Weights of a small GPT-style language model, trained from scratch on English Wikipedia.
Training: a variant of Muon for these matrices, 6376 steps.
MLP neurons of a small language model. Each row is named by its layer, matrix (gate and up: input weights) and neuron, and shows model dimensions 384-575. Each number is 128 + 24 x the weight over its row's rms, rounded and kept within 0 to 255. Numbers have three digits each. A neuron's up and down rows have the sign that makes its largest values positive.
Before each neuron's rows, "fires after" lists the tokens most often just before its 100 highest values on Wikipedia text that the model never trained on.

fires after: ".", "\n", "-"
L2.gate1377:071118137123140101157125163123129155129116191092146125134110140189151121147157085155092131134169096122138145085159086140137100089092122162115117157174127095132080115125097108160097141084105100129155113137116108134118145130164115113114139096139141094100084120102139112128135129148117176095111102122152150139153100122139134131155101176135121088158128145129112110154112091165149118123109151129156084127140102093103131141114112133126110093105119159118112133156124206111126098132084107128140148144113090139121132096160119105146113188146153158100148128142134125116147115091113095135
L2.up1377:114134121124076161161112142100146110132168166119139144139118148125166110152092149121134079112129143126116137100130158153149103156144160138101146149154121156146139152153071143089149114138109134166149142122161102091136118101121099148152164129133136131100139144106138080154110131129122183143123121132139131125115131099186152149199139132168178118127124122118105145110131100144141140125118137144132153121167114144139116138125112155144079098115097130153112112151130130119169074083091146134107117147099090126131123114141138152123150155110184128075121141093095136165137146100100141169

fires after: " in", " the", "In", " In", " on", " an"
L2.gate363:143157113136124146104084090138137124141126150109133073165093160119127149106127147140198162175120098129103124151127098141117128092121135126137146113075126163120157089156086107142139134189098162157130121117124127050093163154118164099108110106140102146107143131102141158121116108147151150120148111169126126123138153137146124084141112153112107141115176145150100166137141081111133146123140142141083132134112149175146127158108100122118147134061142142141100139121105139138116146138142102125126114148120131095124107166123130054111106153137133127100137155182128119165124119131110079087
L2.up363:123102115108150150101117116167142178103098096105165107091142142166123129102145110128156125111102114094134122123157154100154135140101139105172141139122120147122152117182113113122133131152134098113110107079120098132127166121163140087093148136132127149138131139113122151138132133137150105161130160098125144147128131148121119086127098109120145170151136096161123131174150132141155079155163131141133123122130090146134151114106124103084125120107077120141097140147080091123139122141169091143172136121113092135144112156159097123119126101100134157115161123160101080139121106129142106123

fires after: " |", "."
L7.gate1447:132136136093123121100100138142133090106101151117109120149104090109155077145167149172127172123140127120113121146093105149122131101134155179094123126081139109168146145131132130139123131136149107146081088150166100155128147130135140082139152107123116100115163122141135173111157119132148142134106096093100145119136099109108150133137095125117132166118140138141100127157127102148114119156134145131138046185161102100100125138141160087143112127115114110127156124120151142092113100114148137163117100172121145131138126132157151089164146116124119168171144104114187161108121133104131145165
L7.up1447:144127109128121129094128147094125129087138125166137135120088101129139128129109140156145116148094110164107124139151119151127181164130177101123120142090122137110118102095116129118117114120111131164130081114156079154113124120137113172083160110130149116132109156175120141129144147106098130116157136086068165111112145128144150132107114094157131120138164179123116099128131158166125121139148096153125115104110130133147104100116147131131116113122123139133098101123129156136131165173124125144139131100161155131142129095144109141133127098108125138117156162066132162148137134132126129140

fires after: "\n", " \"", " Del", " El", " Sam", "==="
L3.gate733:110095129121150110131160133134101178129161135078125149132094119094162146125052106121131080121163163100130086150127110119118170118117137095125105124149117141129089167125095074151129186080125153142125094145094154114145121136144122125158151110120146119110125105133105127130147131124109144153083129096149103177148155115144137070146153105110123103139133129129132152121091111145128120108140101144154116112119157161154120116121121088128094126128147079107144153094097140209128091182135119127122099117137146103140110134171130132144126179122141115087124144114131115129149118147135150133
L3.up733:088094143128100145152149149112135122129167146137143105126132162129174124112095104098134100157165102096108116107102165106102118126136161085106135132149083165121138132100147089135109149117124081130099151156099137132132136109152127134144114125112114139089143103120111162110139067122135172137121138145169119152119106113150117098127157126113110126089118148099142120121121159156171069119135151129155161144114098155143139131103076121130119095147116116131119139127147090135096130162170110127115149115117144112157119130111161125170111146152134133141146111129106131130132146149195129125

fires after: "1", "3", "5", "6", "0", "2"
L2.gate549:095140139086117134127133139140155125128113170096064134110143125087119117136121097146135100132133152112113169152084130138119116138121108105152081157127154097106115150098112156136120103138126115114141148165152121115121138149124105162109114116144155110153107139110116118117173140098126157126107155093131156131097114126157099136121094141126101121181132122151138174109127211139169167129144106151100121157102100082131123121070140100120181122088141092095134105117153136113099138126115137156128156126147075110116133095147109102120077112095116160063114122147117066141078104152092166081
L2.up549:126114091118122101124174095113121144075106155098078136132116143118133088121089132120197126127120138167117120125153166107139120099138134123169156136117168128139103172113140133121089118157147148103128140134124103153130142147127119158140096138100133103123131092139141143128122133102110122134139156071087136119115117159115096128146149160133103090129179150111101163124113164103174120108144159155154106150126111132180103168093083149138104137103136120124127066148127086132102160122130140141106165107160106142116095149145116133140106121132111134118112149148099092114104128178149126153

fires after: " ", "2", "1", "3", " (", "\n"
L7.gate1465:089101117088110111212104122123152131130125129125138125150143143130121191108154151126115134137111149133121103115160130142097150122142111123114142175174113124166128137110116109106151139152129127173128110108143117105131138124133151129148129147150151087200162123126113136140103116130128112131078085120077104136129103132172167139145088156095123102105127133128113170138154105145175114167141126114157091102098141113109129142110094139144154107125151143119131138138139100104116147140112144166113132088163060091111137131128173129132112130104122161134171104096108150148131096127151146097
L7.up1465:086074102147107111139120110149108141111130157101138095130096098094142112124151113103130100115132136089109086156161136119177115122120128114125176121140111109117106159125131066125184157186150114128120104133119146092135109143148086122123159114100185137088153104115169115092115135155134139119126108167107130151074121097115116178120127114099137115124144114116115161126117115119087102155113116110109170109118189094106137117142138155141148111102145176159078178157106089108133132095135103126128149132124080130154098103124076140150142147126148146129140142054108134093112132162115123122

fires after: "3", "1", "2", "8", "9", "0"
L7.gate754:134135107137098112073145126167138146136149129185106141118122092141138143112154115132131102129188143107111129148149117088147144114126073185166094152110132107081109133156131144126151158087086142116141127086143177133145165138116136153136130125156092143142175116139082143134140121118136148153151119138158145099126118120114130098125132102126168119124152106131147102124141136127129091128168147111086167105133126097096140130146102121115099135120158146108112150088084176130095137129118146162097158130133114138135167136118112109148093094131138141107119131126134103080158131163141123090
L7.up754:130147140144128106143104080124107179082091172146115128137114129144131139159103143121125118146145137125144102132104113105144146155092145123125129112104166162170122110112106122114119128132123136133084154136131117172168145081137139125112140127131143153198127129143130136117119122096138142132119136104138121165092122156130104105128104162144126058143136138097111162122114130149126124143114106142143113129108144172112139165122076130106094093064153120155124109117124146143131112105154149086153162108137137183111127107119130155120156118132124127134127166140084075087130153133120112140

fires after: " (", " \"", "-", " F", "/"
L3.gate1182:132121126126133159136105080128116129109136169110107126125123122156154087109115129114134164152122137106112149122102168132151164166097124124123129136152134101106103159067116115140107089097127122136103150138095095202103141128164136127081115134113106146061099091144115148135155150139093141137183127118121109082121168124134108121147128162134160127100121140169138080107126084099132145118087126108134105126086154173091140119141150117164145114116145148104179121120133110107133147138127120140163170119153100172132134110072117140100114125132122135120130121144119131135144162155147146088
L3.up1182:067131157140123167128133137152094136114144158162130086128127159136158114112167161125121121108120135130112153093153150161133107142140138102153110136119151129142130165119110130114120137122140095103120162117131131091123162128097162146116122141109106124145109154175130120130103172111120118149104172162093116127121130117140153144094065114154118113154116105214127105123102101091133101143114164131114148161119170143122106128102117091157122159142133104179121180138118096169144098155179135068143155138108176103162106153126130116081148165158154107125114102120101134113129157168133113104

fires after: " ", " (", "–", "-", "\n", "^{("
L2.gate82:116102100134123120140141168154112170103186157142116145138141130121199163126121148107101090146151170166131141137142194146063161146111150186143151129117114059116105152122094141110127123157117171103155116137120166121111085127134141152168088145125120108172100124132141129117136102166109113113141132093139139128109144142125137115126133103136142119153109070137113134085112150111144149124127108137121147115154125162134115117117121132149117159138128118133127148133150104111100081166132121148122159113134106140151117112142057129118132109153117127150135123093109114127115153090106146128
L2.up82:152131121112136160091120115126090080142160106124138089127133187130145151104145108130103098109146121191151114144147144133112097130131124151130118151110103098099122138148050150104117145139152135106101140093153099098172125105138125113139111147081115112117155128112087154157163138178108148129079149142101126096157184128130103160161133112111132130130125122134114124121161144122112080104139119118132173121177157139107153154117145106109124127151116145114162171140190122129129113130103139117110139089129141135119112141157151085108099137129138115155127092124127094165129121102114131147

fires after: ".", " —", ")."
L2.gate958:148101108126098094158111096128164096116151189109121145137121137137138106125110143120095130122154136122138118162131143145092132060130117124139125113112154112140118139133154117164090172095122132202120113179106112162134148118191137149158150127135118115129096173144129154158118131089102158170115152150125182155101177098115113077125130086136153158094140117106105132143138087150163111123136106172176163152138162111142129125161150121168091148131133130101089125163152117129109112103120114145143154156147132123128169115130119107144105120143121132123098137119141069107122110129094104150
L2.up958:068131128110089096134118140115105111118120111092160124136116108125083119157140158188120148056094139113115139130166135135117093132136126121139140082113134112114123116136153139136124142146125129118076130121128131123121152111171121089095123126125121085100154155159113141127126105120100157159123122138118122125116139087120108071125102138118124147163161109111114114099135119160094126109087177145098142138132147116104180160137141077163120175092146157186110119168096139110159110079093108108168145145114118104107192085100117142095162093143124094120110156172153100113130099132128142149

fires after: "."
L2.gate1029:115153128150113160171159144106121145124176180118095095148138133116156126096160098159133099114139132122151139136116101131111156128136110170146145119123112164137097145143155166138140147124149117060096145113141118163140117191136142151110101163092131138133131184120152127131171125167131138170147104135111119134152140124137135136111148137150127116136152165166140130124174135134147132129129109122157088184159115117105120098139147131165129134102104144107092124127125145147118144103103126117092147113122139104087110152154105131145120148110134118097145124104177128149121087114096121147
L2.up1029:135115123149089108108157174116142153151140148118095135123088109099132123090151153092145129136102165113144201106165129156154105123153119130140144130117164141143093124105124112107096101145133125107138149141163163144128155089161154134159150144095159102106143149125147089104108124140081154116131122134115119128091157145137133104151128125107128115196156091092113137112117130167105112097169122151124114076142090137090127120120116112128132112108121144124116105147120155115145154130139123126152191112132120091075134132112133141094163117119098127149122130102132132115098102114136115128

fires after: " ", "6", "^{(", "7", "4", "1"
L7.gate1403:120131183132113135127095161141104139133096096142149119100099134124164101161088128132116155079099135118100122118140118161101132135118112103121109143113126106119126110138137137162151153142131119182096108140139104096104121103080151123147125172171145143122100089126165161137120117044141091157158125169114130110137118154154099092109101104169144162109145171130138175140131150151106121115152122158130118166098117121117078144151134082089141127155118178110124123125107123130125103183107158126115114127121124108126138139086094170119151091140173134174128109133155129119157151142156166154
L7.up1403:135138110103161104098115148149156137143110115111118171155092140127114147146122101135099201106123150123127126123138129162156131141142147140131140092153132111134163095165147148153161119108155140104105117140112093154119102127150131145150097129096114110141117117097123131112147144130094121119138114110135095115143124125153064134177103140150108153134121149080170141109174124113131128119142096135111084114098143155119142104163158092151149149119140094122160128117090164148120152129093120163092105145102167106141115120097160121119134083115167127119113066150131136147126132100106118111

fires after: " ", " (", "===", "\n"
L7.gate1073:119135100109116098130097127109127119183131131144112107171127124120156144103102119131149119149112120097151130096136194131170140086151147135133111138158132193114130119135107086154077098141123154160099136135123140129113112165158143094123100121112115116100154136117097140125105079080156108137143087112146102110137137109102153121142125102124122118110126150086154159104150110131135080132179141113102121067130117124145117091103097098116120150091105160144116139137112116149193099136150159103159157108100162100130118110108119152119106116105139116143171127083081147148170117140123117097
L7.up1073:139099107143119119119150145158132136122160147104141114096146170128116126133109141170132143168131111084171127133092113107125129135142158151140103095133148143130147160129166081127126127163168141139158100118161132106139057136166165116137098151119114163133150149143173156166120141142166180119160081084120135099108163150164140136118143134129103124109117077150170139144118141158141111080156172154130177132113124105112134126125136125129125156096108125142128137126089130084092097140118159080104131170073148094153116122105180153125117122142143136121131073132129113164111116154119112146

fires after: " in", "In", " In", " on", "Ch", " ("
L2.gate329:103139111098087111075103078135110145114132111138127144132124093154120114119105114125133177174146144095153138149088097131103084088127143186154149136134115157126134136149122120127092102116119114106141138137175093095127142127159161157145122167116187106098122161078145125142121119153134119121130168135135143142128161140115093128119104156140092154096156123131121131095085104127162132124158120098152142123108178128168136109158117147113129122138113109119091122157112151142170132116127151158131129094118148082134135094126140134112118175134148117131097155110112095128115124112191101131
L2.up329:143101119120107127097146051130137166149128138106145122105114126131100091123139145107133159063122146074157100111124120148127142138145127120170135124149123149135126149144155167158147137150178085135124118139142123080135121122132114126142112145095192162115189116077093101182155099125143146134055123118167117150103104157109111190162122137137137143141134072138135179120108126128097124130110092096178156118079120097143139150115144150085154115096133139096080108171121125148134136125090071124122132122120132115080126113105149135095128184117100139096109152095114114118113172126160111106

fires after: "\n", " (", " \"", "-", "."
L2.gate1503:127110150107123133130135115154154132124154146128084070098128156121185094124098155103162106102182133099138125146121111105103144138089141125128181086101136079129135095115122150078117121098134130135171139122109138127114109089135175132092151104100126155076100147141126132158113120101085125115108150142093143177104148079124112104156101170155093141153116117109155139118110143122143094116137126139112180132133130092192109097132186141139103121103128133107149153143119142120134078134143120134141154122172126125168121108132122139113114151154117081122112151101156108104155119135119097154
L2.up1503:122150101154089075163145158144084125131117105123104115080113126092133105087172128167134135117118142107112111152131120158098117135164129127126138072114132093140150134169126107134112161123143153136174120126134118102159115116126122099115147171098147101124105144136127145115139120121148131167120141119125167138128169154206140099103143121115141120165133132096133127102123139117101114138121161096175164154143097164123159153139118133142115075124181125109145129169087134145122099123165128097086122091097118128144131127137128149084112121159146195115158134151102172167130132142107089093

fires after: " the", " L", "9", " a", " The", " El"
L2.gate189:133111138085128153148163153177164157111102178093110155108094131113112166123130081112143097147161184132132141085163105153125134103105090127151138062115134137138108111143110098121137116108134122090147145129144151131107172069142111157131182123113100165136120171151129124135143136122156090116174168108143154171139143126131151120127120106165112108122124142093148134124118113117158130117144125136116137132167143126093151106150121137115140149136127134168115134124117127122114124175085100116117117087132159133102155160135091140147163116132154130147129135107138136135113107102127119171
L2.up189:109110128162134122122131141164113114164143120127116138150100114138080188176137144095125118095140131166132149088187109133176116119140124137082121122161132115165130097138121154143121152084117170161121150131120117133152127088164177139115117085150123162126149135129138133191134149149135138131107156127112116143112160167134103125119117158127138167143101117068131133125131115163160112125109125115148125158094065123158102092144129172103074135125133107154157121133124094130127157080112100173121117174150124136141121154100107134078126161158122082108134119142140139104084127122105119121

fires after: " ", " |", " (", "°"
L7.gate340:159128148122140103117119119148150057139093132121108153097118123133167159099133129098150110107104119134148152107112098176096106132146127126091148108108082113154147160115090154126102126126114155159093094115121115130096150146142101106131167089142122090126125121122198107118167159151156101136080148138107177119177114102122123109105098087166144135097117113144098156171145101129049132112145133147124154110123147126127157133070106133139127106109131144125162125146111146090125149132136101127093106116093080085165162141124163186136121201129138102134109098107119129114117108131104143105
L7.up340:093134106164161172107134139095123142142099136124138151141120147133158123098096130111071114131138131106166136080130090117128102144130099163110159130097133138111121189111109096103144161122115105111086093149129091169133157110120129150095126151143161085154159084104143108138179119128139104111147122135124149107165109118105147123125082122131131163144127081101091147123104100147151142097096090127095134124110195154147152137097134126102122143125145129110148159141119095120143194097086140130147115115124119124156098150135086137141183163111093187098109125112105129159108108148150116102

fires after: " |", "\n", "8", "0"
L7.gate1172:099116118207139100124143108136090070099133143135148129152145188123172124159119146168135125140146147145148113119149121093095123134165137191125124131130154147164131138152147108139138152115165108158166146151134128101096179128068108116093134159093132136183117131102117115158125099121155119100150121088156126118123129151161100120153127161116159136153090139151140145103105073141123131124155163182123113113186078134168115093130106135139153100117081149111122160160098138111110145153121130141127107141162124127126123125124109142146118091171118124131116142136147120136136132133105108120
L7.up1172:111099129116180110123164134174140164085176107133094155136142113112143130179169072121115147099137157144121109117124155169117087110124134128128130124123121163137128119118122113171107123132128112145130112115103094135159132143120125164090135135150152158138069113145131138083115115151136116162147141102160142135115123125098116084147116089123136166152171169096118145088125168124159142138144098093074125177141142075118148161071131126144141142158083110107119121148132102121094128134117166147150119116140092129109097111161172175125114144141140133120092176103093169098130174136177142139

fires after: " |", " ", "7", "0", "3", "1"
L7.gate889:118189097107097114125126127117111142129122118159144126113149114144137124124118146151127120123098124116100129149089136133136134121142202129143091133088097116133152119139083160135107131130179113147123196160115084119130106111104145161152129105160125133134117099141138101122175104128150113148113162081129107118088133117130130145085160139120130141101161128157127155160168146111111179137124114162148114098112129115135131136146137117110103115113107125150117125117118086174069078141092112146136102148133132130122132116106155127094134122103162116145122125120102103193127160178105119101
L7.up889:146097152133166116129103137111142101128118141097138143147121134139121129164137121127131174129154123092146141119114087116143068129160156127118113149084110172113127149125131096171108166138093122099191115121121128125128140129128129113104112099173138126113142088127104117143161098118109162130123136123164133164112144133156118134138123109103156076162112095137130150133128093092132122147139137136107136098087115125131163131107101073122138091122123088144101170140106117106149134122130147108162130130084118107101138152168143121116114148175163149126080157134163115132133128153182120110

fires after: ")", ".", "),"
L7.gate1168:087144107126177139122111142098127113126133144145118103146107130105161100127136102098088134108153124094139123145121172140105112129168144129162088149154139133139153064161162164143093134098119143163124160116104113129133108126124166167125126088108147131133136097140162146102144180107105100120115143140101106116133116123165145133123182110123146148131112164128170171125110130144153180108140151123123124103147092111112131110102178110153162141097136092122118178182150100132138155131143161150161147145122146128111107149122138135116107111136145160129129122112110133148131145123158137116
L7.up1168:103127132122107122154105131123133119145145142153122159138115112175174168146116142111098094140146152138112166117139138140102133100162159145126098122174144141105099141145150127140146168152156147084130113106133145130145132083119157123104126155102137111106154179165136092101143142121126166126132145122152159093109190136169156092126111124124120141137110175090147163078079098161129107142122136096112117133157103142113107143132094164134115126090127109085127143144118116109123143147121119160117120150098133134154113125120127142110113113127159115107099139140108118122115152110134138128

fires after: "1", " ", " May", " ("
L3.gate980:133105129110160152069111112110143151162120156107109115101119133122083177134140057160124075128129105144144134144154136129134113157157112133131197116129129158171157137149123081134119102144140139141119152155116116147165112133120143107105106151122141184147185117139141118070121152154100149154134152127155153113116108129139095120158134163119108100161159135114116070144144148145094129104099154124069125140124148106138118129102093106130171177097089144142125154137100127149186108083080108159140182125098130145150152111122130144145116178115152128099161105094114110129156129134088135148
L3.up980:125136153129144115070128124126147123127118111084122116127165160134125140158129132114145148128149121135148128131147123134137117128142150130117161122135102144127144146145141095110108104109151123165123111155142093172122145092122142128159105158133139148122123106116151142126101124135126111131130101088106171104126121109097142132140087168179155110112149113119150159113131131169128150139105149118147137114089116181143115137126139119176101172158089122115115129170126133141104099112140124110125136098120113098177115144122093143139123096127154099128128156098088076102115136114162127140

fires after: "|", "-", " in", " \"", " -", " |"
L7.gate939:143147124114121132130143160175106095148111104139118141113159100143135119103115103126157146158121112128178120132141133129155157075135107102120115140109167107098138134107145160112153089110131152150108141120121129114133159125156120151129112134138109075153100080121121165075162111132153119106105113088129152142166137109136128127140094161146078093108108059116142101144150144098096144171173093153162126128130113117093113112095156088099146106090143131144107125133152160100134119127130117133127137147159132127146139161100139123133117160100131156100100122159110175121097190139109144110
L7.up939:093143147140138171132132106142132111093076127131139143127130129102114168097107150131097128123164141125097122130121147102122111114133133145121109109149127156144129118175143121149103134142139119091112124117165138138139169129144149118143123125074154149107125131169100128102133129082082171152130114129105123129169173143130129142118094161174078125150109128108088148134127114110114156126162144172147185133112165155106140124118169100123141154076147065133121178119157098165147091145105122165155114116144124104134144121118110112140118129133158112165114115130140130121112129139154163134

fires after: " the", " The"
L2.gate108:137157122156179147147141096156090170196143155168071102106092128154109114145126133170199110113103135114126171112135088131146129155118106114114160122155136146135167155126092151137106129103130172142123185119163125138117133115162099100123113118110121133097130121170100150161088153091136143139131166094086131136149120134126112148157145131122147112156090113123103133121122115114162131170167145101119156130164145092080126124139122130140113111130154112127130117159129094174131129158133120153132129066122091087106128130138107088100144107102167166118079124119103088148139094141093101117
L2.up108:205144120112161160133170121180135128141130134152086103104133107134102144141138088164155144161120156153134145087138066118102158140152132110111118108087133160103179156152136189113119166128096152109117169114119095123129170127172130105110134140114143104088143123165126156184120131112167104122181148161124128176172076126116110151147065175126140090159085142098119163088168135116147115122157114110141106111134159061141114077156151158148142126138133135139145163157134107147124143143132122128099151111131110132137116178156170072132136157129145102139137096137097128137129102098137134104

fires after: "9", "0", "8", "6", "7"
L7.gate1329:133144142100132151187120117184089172156137153144095134137101119140152125130176135154179104097116113099095105104127132138148133164184161108135152119106124170084099101131125129134149160174135151175139166122164095092097129098085155097115115109161144141118125053141097115180098115144150121156121112166138106107100107123130155140093147142159179134102127099103127104126110132128101116101080135163077164119113155124113139112159078144123137172146161121132114134144098091169094124130129183165167109104129140121149121163118144132124147126161154116115149126098133111112142099096160092144
L7.up1329:099158119092138076106129129104136145136077144128117133134077117148113079107147109131137144141091149097130135127098145107146127144109166140150134143137139127139165151131157136152154144139166117110146098170104159119153121120118152136106131109157098113160114123133126121129108096113094123116143140116172135093090125148145156122101131119144115103125109137122126124120121195125175097114118117152101111113102117150129161142094094165114165147129100121127144153136135111146132144155170111151129143136176161120133150147138124131136117127125175118116116106090117109125125097123145121146

fires after: ".", ",", " (", "-", " and", " orn"
L3.gate200:145143162142164151104117095117163150142125114151136103132158130140174136088122146154084096123142123128153118118127162143127158095157161147107111106136092169129118128098119122153067178116101138207134135150100147088174140133100108119138144163092111177137087118138090131094135113128070077105114109120134102152130130158156136108120104172099178146136134114100137098106125121111143125125100124132120141139132176108121094148147093103099154126131168123107147147119141202107106139091119133117121103145113147181153156123119101133140131141111134134085161105099114148111122098114166142095
L3.up200:135135140139139164131174171108093156136120102123121094090141111175137173160150173131096101125121088114138150178114130146101119109085121145118107123177068156140136144113155130139124115130099154169166111133143123117131090100130119140119095113111139131098121163107095087106131126159121112113139151089164123130171152157157125136144122108117124115146121143117135090156119097122098125143102106125124071152121140096096122101133124112178131116105128144155147110144100129110139136157079118139131137079141132151109125101111151105128110149123136185137153150145089130100152119107142138149

fires after: "5", "8", "3", "4", "7", "0"
L3.gate1016:123137113122172137122122130120127116134079100123115102147104078105114100139133161124130176158171151138092119128124158100161145127163151167128153138167132128165154146152143115123116136130162139171118116152132099142135132120085156168137160145107108094159168162134136174175127139139126106126146076075072145128122157158194121130098125152119112128169153109103139151115125123116134107135156141108104134103133082137114107088106097148141122120100119110145118149140152092111145157140124130114129124172108129148119149089111138123094140141180156119168103127109129102140142134132153136112
L3.up1016:131095137181119150142131115119108090094117135115137123107128137118115102160139145114109148135126138113113136155112129149094146138132140108079107108122139095139144095133142158130089089125088149096072147105105174116145155125103166160129156103133147145109147068112106141131064124146146131117134114127140123125130153130085094108142117093133170161083111176136120137179135117141137167149103158116142111136162112083127140116149151115090119064127143121154137176115158094127058122122101168069138124131080160149130137151122100119083131126138109135159141082128158153119115136118155134071

fires after: ",", " the", " (", " in", ".", " The"
L2.gate1343:124125198098127140137141110114137040131117082096134115152132091070103107145126130110092073114135147142144127135165098151146120136141120108168193146127165151122099139137111141123173153121160133151140143119120142134116126129152161177119127149093169137145136125145120108085125152093106138141111161107155127103155131127124122145088094155136112133163095102158108099177140105124126145104162149063154135138086134135125123095133155128119104132136149128148137129126126198113143121150140138132139104128130130143163160148121124124147146151146172097100154132113117152135131129125115091098
L2.up1343:158175150125150160092126119121091119109140107124143129133081158078141108132109132134107114156130151134093145156130125177097131140155135063180134161083157159122132160147162155146136121123131127145139126105109136171099129131128080123121110167086133112155157114170115113122138114099111141153100155117079146154167152098122141102160096121117148141142077130100112160104103139091133108138119141114138171157147137148119123140153156090122112113115135126128123071116124135142167083161082154158097079147114129127121100181090153126117128116134138138111151097140131159138162130110142108151

fires after: " in", "In", " In", "8", "3", "1"
L2.gate126:162115159103142127164127123113111146180118123141105146118109075098150163111109098133102165165160140165139154115111124112122130129159133176156137142098132095137140121103152161139154091109109096144131113137126107153151144159148112175132107128157161155122147117112199106103129157141107173118112118150113105148128143125114124116112052111139167119117151139094104123113128109141152105075128122125127133091094121159157147124119140076130120110144140130111090080107127120109157102123093074144107101133085121129106132102129117116090127114156116094100111139135102114130123094121129146098
L2.up126:137165129150088128116164112109126181143101123102155157118081160134140136105142147135093133127104156173164116096142129109133100133141157139132135159128115123150102155100141144110177140106104131129145155146132130110120137156123151121128110118122110098084146119120164106109115075111088162113106157100113109145138125150075118117147075129099172098130139127145121169163150092102145150130074169197121106121113145119136158184145146092109135128119128106118171085102153145154163117152091122130119147104143086134077114154092138089161059117151133137129095173141114101156142105109139114090

fires after: ".", "\n", " and", " from", " to", " \""
L2.gate1166:100122103126095142131146144144137150124134154134133100115102144139138184129097149126111122130111172148105104099147156119108123152125145130149130139160132160139129119128135144097133118130104126146163122151106075120121124144124127118123169108134115137132151176087143085118092137124114111152133159124144144120120174135131126100143143100130076139146098133143126126092159127122124083115151145125103088128117133150119126105164133153148145141111104134174094137132096181150162116153132210109111143100157122094123151135118129119102166161138118077124143157149127140133150152100131094141
L2.up1166:130138095107116123156117136129110163110112165131136116132150127135145184129117152146109087099112153172098150121164128138123089142117189127161129144106172119155123109093135118092158109174103117126149101143134132167121154094143138112146161114157114134154119158154157103134139129144115153096109110140185185134122172111133160093113126063134149128143119135146128103095145147138094115059121093157086131128159147131128155133149124157167095117145096113123127134128146151151122131146100161137095176078148128122130111112102148112090119114101092111131139126103135140123129131142153116109

fires after: " the", " The", "The"
L2.gate266:197121124092113144120103128130141135135124156117130119087163128131149115112132155167134121089142091140114116108131093092149138098107088117133174108128101127117120105137102135119150132080115134131152133073104164125155191141099130095105142101110135090115060118126148172096116158114136128107060170133138148145160116100091156131103093140070127100158137161157121121174145103160170095110122121118144149132121116138117137061183145176107110109149115093169106141133154155114138110169109123107102103097085124097113160151110116099130101141134174141133152077140121141140121114130126153119
L2.up266:147149109156107181084125138128120105156139134157118120121127080125109139121117124100166103138158141148114167137127151163142104093125158105144130174159143110118150134166092146115102201097137131134126129170108106074104139127158158054113149140144163119147128137146171149108131151104171118137121126112125139120160128116113121159175123086148142152197093136164173153099116146136116106128134153162148132094133114136123155106126145151129117112129156161112093134098141101144105156108108094116163105102169115141148128087116098113129172178123116123170123106160117121140141141095103147124

fires after: " ", " (", "°", "′", "2"
L2.gate216:143116112086115152125106116122126136130113153147125143128135177123114124124097120133122119118115110118129118130136149094180111179167111176198147145139150171123112136110116175089118075134154106147090116162124098135120155168146124106138118078128068095061089124113147106141100119116150154093104113129113103118155153110122115137135133139135150126113141113095132119123134108146162153094106136101117113120123126108127140139099136101082111154154119132144129140089121102140170134116099125123110097162157130092143097145121106098168153111158156155128150137126128151166146125120158102085
L2.up216:179156153119122126150123147151150116128112145122122086140115167131103116098115135137115118188115112081124106107115139118119177113150094149155116165158119097115140177113090111133089155109145092092178140146078120117173103171128094129102134137143141167111128149148117119139125195169177159160132114129114149106148126145148145144167152117142135152114197104093109115093096130108184141118119123096137107139168127076139148099096123132149133134148120109164141125123129143101171151089127072117120120141138123128138164124144128150133153100171128095119151089122126120139108125155119178129

fires after: "\n", " \"", " (", " ", "K"
L3.gate983:153098123153132161153114078141138146127122150163143138129143139100124148109149133101149152125133131138139132151118107125118122137126097120143122107073122134118128139119124143131156121123134150106102090110124129100093116130120156192155130108094091135133145123192130112115153082156133098128057175095131134100168130082175160143177080118138154141142106138193146144146101143141100113100157174165095107128160162135179122091086126134106137097159102107100107140076108131157166081118157108173126136095102123094103088127117095115135089117141131114117127121088121116180126084118091115127
L3.up983:072139113123149152126096115093137125165093180094132168148131178133168074138105131106167095136117174121113120126150115129155095128129100118116109090093125092131104116133110116113168132155127122095107107151139130178191114111097148162106111107178143131124083120132106157057122059137148141124125120139125136124091138119136156185130135126139138125106081106162146104126161156097169128105160127052147105151150093088137097131103138120151113138121178112113174107129104131111127131098130137134128171131171163113184149125140106124154133132113137114126140133130130134125140136146102113121